config = dict(
    n_layer=8,
    d_model=192,
    n_head=6,
    n_kv_head=6,
    head_dim=32,
    d_mlp=768,
    vocab_size=2048,
    activation='gelu',
    norm='layernorm',
    norm_place='pre',
    norm_eps=1e-05,
    positions='alibi',
    qk_norm=False,
    attn_scale=0.177,
    bias='all',
    tie_embeddings=False,
    parallel_block=False,
    init='trunc',
    init_std_qkv=0.0355,
    init_std_o=0.0,
    init_std_up=0.0355,
    init_std_down=0.0,
    optimizer='muon_variant',
    lr=0.00751,
    beta1=0.9,
    weight_decay=0.024,
    lr_head=0.00694,
    grad_clip=1.0,
    warmup_steps=200,
    schedule='wsd',
    decay_fraction=0.752,
    decay_shape='linear',
    final_lr_fraction=0.0,
    batch_tokens=[16384, 32768, 65536],
    seq_len=1024,
    doc_mask=False,
    train_tokens=269800000,
    steps=8544,
    dataset='wikipedia_en',
)
MLP neurons of a small language model. Each row is named by its layer, matrix (down: output weights) and neuron, and shows model dimensions 80-175. Each number is 128 + 24 x the weight over its row's rms, rounded and kept within 0 to 255. Numbers have three digits each.
A block is one neuron, or neurons of one layer that tend to fire together. After each block is what it responds to, as a language model described it from the Wikipedia text at the highest values.

L5.down57:126129145170135141104129092083142145124118143053122107132137126149164151128123157116192084169173108100116104151108123120136173167110092157136139117123107153139115150136155180127101151115139155087100095131127132091101080156104146134100120144152141095087127120110136131105135133139121121135
L5.down103:092141165169128132133170148077154178086134109122122135090105132134151134128165149082143130176139132135141143102133124124136116126134138135103125099121146117181119137138157128133155124139124120126110145172145136164128130158107145124153147164094159120129138093109124127115119130129118183131
L5.down144:163116092161141138128135103156161138125148110130125148107145157161103115145142122123099114147151137122160151163146128113109125123116108152150147113097166121102166156138127155161123115095094112155099098149101138169082083118079122177075109102125138116169137124127130135119177145159139134143
L5.down227:152112120113160161126123131095081172171101121110141123138125114137120101121131060118185139128125109121147109138153156094122152140177115130104145125143123131124133171145134200114138130130143146140077092080085113089153134105094132135150147159096143175128110094138141113154098149104121146154
L5.down231:153086114168146152142110118142106137147132097127128118119105146118114122176150145115145169107178141178121128119099145117123115101129181107134112123116120126153097121183100116103124087155133136187125104113174110097151110144082140172116119132128141118088093104132167149112086136109088140137
L5.down273:084126121026098105122125157125140132146155139141125126150125151165114131125102124131104145125128149098102150116148141128133167114109106077140133148137131140108123112117182109155150128105102143172138133122144186190143128129175125107133154119110113131107160146137154144119117107146121201127
L5.down302:106160185099115112138116121086128132117084180118117151094122165163127114082136127150102156118113143139148117133134129108111144155116151068188108135129145129181110162149154164137126130169095156138139144164107152107132114153131131097087137156136159094172130157104121137118091117110160111136
L5.down334:073127120089150119142087137120118100116165137124130119145158172147138123081178122109141146166151069152111125126073191128151142110164113116114128132113145120196079130134116162130143102128112130112087094135163101120104144120154123135137128162120135131137086155134090106138146166117109132160
L5.down348:132164090168117104180135135154134154118085138124133135069140128113156098126126082124155143104128159086140109100116122173124124119132144115142126100109100154101131145164147119138123134156159145105159130141145156103107139139145124135112108144149124092115113146120152116168133152178088148072
L5.down385:115136129158094109130105137131100164097147157127148111157077119134157138134182131095159146135160115146103079133123105098149087122133184137142140109158104138126135125098117143134156105110157085105181135130153126133132108101172159089111164119122160093148127142145144105129123105099091114124
L5.down517:124109135142093162123176134113166087116143099172138146116123130121107115122123159103109110071133092146119120141180131134151131126163123106134133128118099103119127143158152124134156120097117110157133131147107074124098159138137112149088167099157116110178101117152133135153129155112136113182
L5.down541:104153108184114080140136140134150091145118121141140123091130140133159072143084120135123108117098099074145113125154124115156130097133130094130139149124113110148084128132126137150133119115086099152134131095162103136145145195128136140150119137119104152155137155141077143123146134186059111140
L5.down547:121120157157198128142153137146134131145141118107132132146124107092112109150121127117155152123113171123110084150108152188117101104135087189110131145132142137093171145129106114118151136132187135133119126132149094100129107149136099145070093142141132118161146143128130102154097125158126142109
L5.down560:118150140152142109122077173147116143133115155130138157158111094147119120143128147123096088136150125107149112102176114147159136130126162134160136132135108142099063077144099138165090141137119151144151099097150092111133110136145108156082130112143120117173136107132133095144123150155074132152
L5.down595:104173132141167103117104167135126150094111146073131157148125129140147131120123159110140145132134107145122168178124110147119092179080121154131153142137119093150144143156148124150144109151111119128149120133136162157117164147124142127154112126113131088126137125155092110116131151103142150096
L5.down674:139082102121137160126130125127081098173132117177136128156116160136162096146100114174107090142117091089123111107124075166166116112127131140131111122111149178140138145150088112136144154160141119168125138162160088119144091153133136139143112162116102152104104168144124159116141107167119131105
Description: The main verb is/was/are right after a sentence's subject noun or name (Karranga is, Hart was), plus commas closing opening date phrases (February 9, As of 2011,).

L3.down83:127147130140140134176152069156139140122173153122124148161137094140141148126129125080137103136097132098201129105078134098107114168142124101163114118180110110158122118116096094162133149110116081122165126079109138090150138130161158156110159140135139121127149103137105145105131122157123104142
L3.down131:129103109136109144145119108113132085103156102137106144111184121108112119099124137112089159102134160136146136123079132067098140149151107149110140181130103124166162125135114126178118132113165151131123134147170129104106105143122150128088116138135140119127135160114144157185131147152137081137
L3.down475:119129135123143156121109168143135164147143109167110078178130112130108140103119102149134129118071141112126130120141142099112131150141122125138107113165102133076117154124100133118159120047155150130167111084144109121150181103092084133095102120116124079153133108124155167089103108151118112177
L3.down526:085160121151160140155128066133142079130178115130119159123071126143077144136121152144123162137134162107122134127140129113101121196145131100135166165142117138084116114099164126110132105115132098107147143113109147100102123124109083129106111152139113157098138108135104173112137134131084136115
Description: Final word pieces that complete place names, mostly US states and countries after a town name and comma, such as Oh-io, Tex-as, New York, Japan.

L5.down10:094164100074118136146154129134123154112144134080093105138192163114118123105132113120109106118147131164102094137152138095101175164139109178120168133176133127074108155153096166134101089130144097099145089118104157123119120109070115158100126142141179094150121116131132112128164122115117080143
L5.down32:151133119191111099159142144135146125062123144137130159118103156089141123144113171138137105053146112141151149104127160083122097144116173142126144101102124101161187125169104104141139122156105127120104123135096109085111112124126118136102142111100135110084128128113155117128157121150135138134
L5.down112:112131113133130120121144134118165097129108109134097094177100153167143148134109138124121100115122136164135116100128091111106172098126120103137138106124083110117133105134174153139105124130075110118094082134167165133144157128110128119122135102168106137167123139157091172121146100119135115107
L5.down133:166147194090151101107097140102088108161146092091133082136136136106110152123100095145102118147111144134112092103107119118131141117147107138117118104094119177126091139132136098156085137132115125162088163135159137130131136152082146135142143124116165164125081122101146104150151149127127130109
L5.down142:087110130149097138190134128154168131068102113149128157148083114097134123108171105123124147116131095079112125108115122125141147154108161096130165089076146115150157158108138121125103105146160099158164126141089127138170122139154125128132147135103146144108127064109169147116104091133147123141
L5.down145:136138159125115113129210149094099161064096144146131112167117107146137093132148125129113114137149114112098107133152093152147149121128113142114150118126131097095135118133153106123098127113170115090145131178135109195163134172147186121111131097142159087166115109149173120119166147092152118153
L5.down151:080138106211122127113130146127174187111133137140101105176130078119134128132134129149097155154137107096166132170133156122131124143144158113113088127120143115124128138124134101169116107104166144166149106122125143116121100136142136117107124114138115135141144110145074132137111145142181147109
L5.down192:154130129141137104109119141118154131107134138141140197113123148119101105122134123152146121114165122122112106071086114111135166134131149146142176142143129126128100140153164114164123116166147130143145126090112131070156099168085115138112126137115140116136109187134111153138186092142121148120
L5.down222:103129086088126146129150133135126149089137147135108156122114120112134113142074178120077160149130163103155144138127164143179133139119126156128086080162128136148143078135076164142117129118122131147140127127113123132125163101096141121134134100132121111127124148117115161098132107113116121129
L5.down230:149081163106158101066150121117110113124138152130151133102089103133107151162168136112117161159134162130170117103108110163136124149152142110135133142103095151139131133127087104099115115123135120136109140130154141111137112109132132107180149108129097120128134120163153144132117146081138139122
L5.down291:102097123139077139120142108087129120112097104120094138118133157160115131182155130159168144115147139114099122163152073136066108108166094127158129129158135135125176152086127107105118119104138147116155143128110200137130084116125112148144098146115155153107120113155111155126107145131106122160
L5.down316:058082165109108113092110122147125143122128155148127099119169101159117144145139148096102140125129132139131115100171118152132123063144116130169162135160109109131134129135123125156107095160117134139119178103146147106125089124172149124127161164121156111138161131116116154086148117141132149119
L5.down415:156084096175135161128121113129132109071150128118143148182108116139139140095119154093130104076119102150127074091106106133100191142133151166136080113095130130138103167151132145115134078136126143103165171155139144160129122135093121110119189135127072137140115096129136185122136153107100118135
L5.down454:149149109096131122103097123122131124079092156148107132163116132122136160071137144125130126097148146157136096122144173136087100143113147127101162129105116098155133107131151140163143141137149112160120153126105099151167140124150109138143114151146131131169160093128097100112131171137126146130
L5.down638:114127142176120201134135105108149075123134135117150111113130114153108134120138162123121133120120106111136153129171111135126157166101151109150159142147150136173139121099097122131116124147131123094099161151117145164134124159112112148117122124121120126100136133082131173109154150089100155135
L5.down764:122167162145157119125159136108144155144111110121183096127140113173137147163125105149111154160142109110137144129105113108111112174118118149149112141109131152100098125114135104120092115145125091132138139133114145122119130106128146092083173097124149160083150150090128118144158096081117119168
Description: Tokens that link or complete geographic place descriptions: compass-word endings (northern, southeastern), and "of", "in", commas between places (Township, County).

L2.down724:129144121182108110133105099148141120130150155131149129113073160135157162116156108110113172152123084143130133093103154116099085190094175125131122160164120134169133118154139121110111107148119109160098143122121119137136091143110145139159136146132115157149122101121113117138106130128133128145
Description: Nationality adjectives and country names, often the final word piece such as Canad-ian, Pol-ish, Chin-ese, plus whole words like American, United, Japan.

L2.down456:174094128189141134143154101128119112127088101100106157138095091117133117130142156120120111125111166153139135089114104102109118097125114083155098102136129130136156095126099148166122113119131140139116111131126113109142135112129131146123124151145177144121097130132129120144103136190129138131
Description: Sentence-final periods, often merged into the last word piece (ers., ia., s.), and line breaks closing table rows or list entries.

L5.down12:175117111107167158147118157138123133128104105103083076113098120156145114162153154144125128105142130154132112119106122143099118143157100157112144086117130101126114140157082154149144142129147150132120123110151133074145129119094149138088145172105125165112108126132152104113083152154086157157
L5.down129:123121134170194123144146090116083105132091150125162111115141141062132129097133161095137149106144142118150151077134115133083111154131115140135134127123134145102153125129157167167124122143135135138115152113167124133132157101137121105147118108130142174150111140121120132124113130165123132124
L5.down132:136147119158111142105140114106136134081131140155150118130135145127133141133102138113176101143101126066100099135099126136153122170112116065118132123128141132117119139121148126178134119123106171116179165120132127162126104155159162113115159086125116153127150141117145147168116086113120106135
L5.down167:097110147114136177170150097145107145105091151120101097133154109082169091134167152133123144186114106139112135154150091136113110121154112139150173125089117144130126131125148138181116118106126128122161118123175137173142083112161105150125153102135141142132137123142138120110124139131151117122
L5.down203:104111124171104151120103132136128124081144070135116116121127136097159150136115096100147172154158119065133127112118148115168100146103108086126119139120121169159151131134133137120112117124137071114153154141144132090156119090141135121152127133102109131113123152106151135133158108147150064129
L5.down208:140143148082149141110122120173094115139131127129124095157141129070125148162125136103134107142121145134120154124085091137136101114158104159122125129085146159142129123128135149153120126124169159154109146112130109106128122093087137170121108099122133122124146115138146124144138139164100107138
L5.down234:147110135199131165129165128119131104081104099091130148151145131109137103118157119119139155145157155131131135149123124134115170124126148121163109121095135149159138141123151123112112137133099110125098155140143134111169134117149123071100084101119129166154145099110161132114119155132143141152
L5.down382:109120114122153123098130114094158121100125166123153125126117095183170119191141170087127150106129116103158164128111084103130111100155107137131112117155136151121144104153148092128109124141075131135146124123147137116119080133169164109158134158140126133139152083146114133126092142097166148134
L5.down412:132114131115125113118131125150116165075136159151115105101140166099145107135125101147157153152137095136087099149133132133128118123135124114179139135096131133132108120102132099105130114143137131117138154147185152114098137125114157147150153073159150106098099130129109124140110173158146139167
L5.down463:173099154132147197128172108125143126098135121153126100073147121142125140125128164114131159090094121165152125115132100129151137146145135130101108095119143072138137160137153094174131128155112189143078129148153106141130121129101154121135145120117116137130149133141142082122148145095121145122
L5.down480:101088116109127127164165101161168158136090129158147124138152116136161121123118116118144170121099112126147148120089139105100132135145162144132126123143156142097115111138113171136116125145115099109149131163157175118116105112138124088152132133170120112094137138103157144122140128182177122143
L5.down521:147072129153139116143140131098133108140111157115156132135108122107139139117111090092115121161166168111114126068139095115127123131069107133153123119127132128103123102155143145153168117121161152111172151133184130130125131159172154097125097144099165174147181194134153124171157132114150148151
L5.down598:123085167160113109143134129132193109132143150137101107118184112129163103102127137146148151120134139103156168129085133143165144128070135120164107162113133129134100150074159134122111141127121116121093143107092135106150143089149093126170131058108104116168135180110151110106155128122115081138
L5.down606:137102098125151127142091148169133101116099140118162144122108166144112101122154144111086139118111118165186139141161135143119112150143126124096111145151100120150151138116143145118110114119126111139127103141138117106144135136162115102129137118116170121116128125071166090104092122099114102082
L5.down670:109115166116090142109155122134135123078139113140144081144123130103121142166149135119108112136159148115129131118156134138132114098134113096110124114100121128140128084122150128135148173149101128094143149145140118096118108141093133175097149130119138125141148182140099124118092102143112126125
L5.down719:128136102135147163151151091092122094101093117098106139166128129119158131150104158161146116164107134121080152119151088108110103155097174115123167111122128120125126053176132128128120111182147144132132172158099140116099155171106141111156138131098137116095111135105150131132112150106117097128
Description: Newline tokens that end a paragraph or section heading in Wikipedia articles, usually the second of a blank-line pair, right before new text such as "The", "In", "==History==".

L5.down3:138147141155136107116121105146134140142140093122133130134102131150144088149166097115143143134129122134189102101123170126106137070143124133117145166098103106074136109125146117115096161081176146145118129085109139098151155119082129122130048126156113098116128126139133123107138119138114144139
L5.down47:119104099152123120152106102098066126138132168128143139142135105125127120148135155138133173142115165154130156129111129148129109121145110144119107117133122111120119127159077131152123119125172140162124134107132162123151092099147162162078127131134117094136120085145158104080112097082119099127
L5.down85:138108132130135150084103129126132141103120139128142136126121113077138099132160105126138168132140141157140132133099110175156125145110147122123125159118172140151154142151149094140155145119123129129129172091121154131119106117122129129149107121147096111116156094090122122170110084137172116078
L5.down125:115181147102133125125114073125118153089117121122150160128118139122120181120149165122144120111146152127137118095101126098106063099115121099165152147139113146171172096110155128173086136120140087101123119112078140133144107128117172145164126134132159165091138087145147160124103105092121126129
L5.down128:149146093141141115104161151127147154125135106163142094155124154074087108092155174146120107133138163117120102117123146157134163197133128109123162119108115106111100140160115111142157081136093167131102143171121162126112131143097095112106130186109129159113132128119147155111156104125147111113
L5.down136:120156141114168126133112134148116145128096147163123130147154121131139121144147124134133116119150154140129113170093110150148125167099182103118136085078124128141128114146127145165152148139093084061143137113178105077149125130085150154129131133144138120137089124146137142100107140081138112116
L5.down220:117109086111124144086146092160119127128144139135143126168146114164135146150115140141134117101154123129119116112138113129142145114128173103086100109125130129173105120151147165149117134092168151128158128121138083122150144149106120154103142127131131143175122139182119147099156097126075122136
L5.down251:111168162110116121105123147107151103132127145124143115101107168107113145163144145132143129153124109133153096132163138116157118171166103096099134101149146150113141084120145143130148133100145136134128163106127139110140161156118120166115136144150163099099139111167063107080087086158113053148
L5.down276:180100116167119135151172130140111109117091124133100153104127140150146123154136108126150156164134159095140137114093089113157118127112123107125130162125120129164153116145120128138147110116115125119135167094101102089160087134105131152148157116160135159092108101060147132149136126195153145110
L5.down280:148126110148132124113098112133091073090091128127113131123135112114101112138154104133123160075105123166174106132149134094110099164115161153131129108139125148165177143159129165098124154107158136082168141117124153164127133140130141108153158101141132098150091116126142168134084128132150131152
L5.down332:099159132084121118133139132139099141115115111109134121115143114080110124148168141125148181164093118152128116122145114114101095153140107124137143140142111140150086119157077104117121123111161124088149122126141128158096167124107152107138099155157170138141154154130165101134135105169147124117
L5.down370:124182121150129136124129131112117110182102125136119158139105119152162130125105118118158056090107144119171166098153113089125124108142090103142182150125159117147116156067144136102132125114144115108140122092131126120131106123130154161159134149156127154101153132117118153133140128084140128147
L5.down500:132175113197141137124111174103160125149090132121147135154090124105093098144105080101117135099109120149082117104086147149104161118140158130117135122132181149143156128181118147113164125168126146114137163079084126142176094152173126128129124150109137115131128110127111153113131115118145124125
L5.down620:088119129048127115160075108128111110174112123146153118140135116161176132119120151166078140134157099198153081105106145121121126147141111126143179149127143168121138162134112124133081118132143126141150120114138168151086117125140147134154164171150119109133119168146131123124095121091153148126
L5.down711:101095115108128107114122094098130167092150131147152128129131137093135136086119116129102138119101126073118130154104149113095130129112154154155111116158114128071130133142153101131110110138144120107177127150072170164139129119136147139105125135121130156145176094110140152146138136151169151105
L5.down743:117141092098121114113119162128126114154115114135178131156144109128133173142161134094158164113123139128136079116075144155143095115150149169122097140168089110118106122125135154174154108104138153121154179141129092147133135182117133124110112129112160124137152067128094138127071143171093147143
Description: Beginnings and middle pieces of country or region names after a comma or "in", mostly "United" in "Missouri, United States", also New, Scot-land, Nep-al.

L3.down280:172129105138115101099167107140129127154139133114092171153104082124168151158129121106149171106130096152125137096152159156153118110118143128093118113111149122104081139091120129142133103124142150150156171101143059164099104123113128174168145139150109086147100130159135148151111146144121109135
L3.down550:148143077133068120151145125156090125125136120145116158147176084156082139121108161067117117132139138176099144166108131147137123142130145119163112119127142111114120141086072124137127115139142117183127097113115145127130116160141102097175128137162141143131107125158106143138093128122117107141
L3.down636:098170078151106068107119167103161150123134114101105103116112145143128139102153127135112187136118100134102127067136116133129116099130134124144122131132173115123131118106132150143124142145132148131138149106087106163161163138139135124133109133112129156116129100117120121119173130149108132151
L3.down753:115128111114108145154128119132119137133104117153117112155086148177088092129091104170135114141115106141158163100139150145141107130117107097168133102106106112116140105134132131145166072141115106156181159123137124177122125134141095111143090125111141101158132102131150123133129145091101099156
Description: Commas and "and" ending a word or noun in a list or appositive phrase, e.g. Nepal, / Crafts, / northern and.

L2.down99:152079111176110140149179093115158126120113117142111114157086138105147140137132149139114125146104102132111116158088126130141106102183154169102103129141121142156158138174163124126154113140150124105146128158132100136089072157191157092097100143180093132155131139162145149130153128129121093097
Description: Word-final adverb suffixes like -ally and -ily (Additionally, geographically), subject pronouns or auxiliaries after that, which, or a comma (he, have), and contraction endings like 're.

L2.down199:190124151179145134128153112107142112128122119097145106135137089120148099162172152138140128159117135132161166080111108106104128121136080082177101102116130125157140126134108108143108112140111148135158119125107131124124102136119126137146127144123153149112106135143136168177105117169133119160
Description: Line breaks and sentence-final periods that close a sentence, table row or list item, such as "court.", "draft.", a row ending in "|".

L2.down152:131100128095097103097110145107098181128102114131148106156108130130151110138135141120158117125121090112151129149099151152116103136151106125103133126106158109113095119168144146117111135134135149136135121140152151096134098171117133113114157124142101146120091113159153102130154172118171173104
Description: Second word-piece of a word split into fragments, often near a line or sentence start (E-c-ology, Ju-ly, Zur-ich, H-id-algo), plus month or year pieces in dates (In 202-6, 2 June).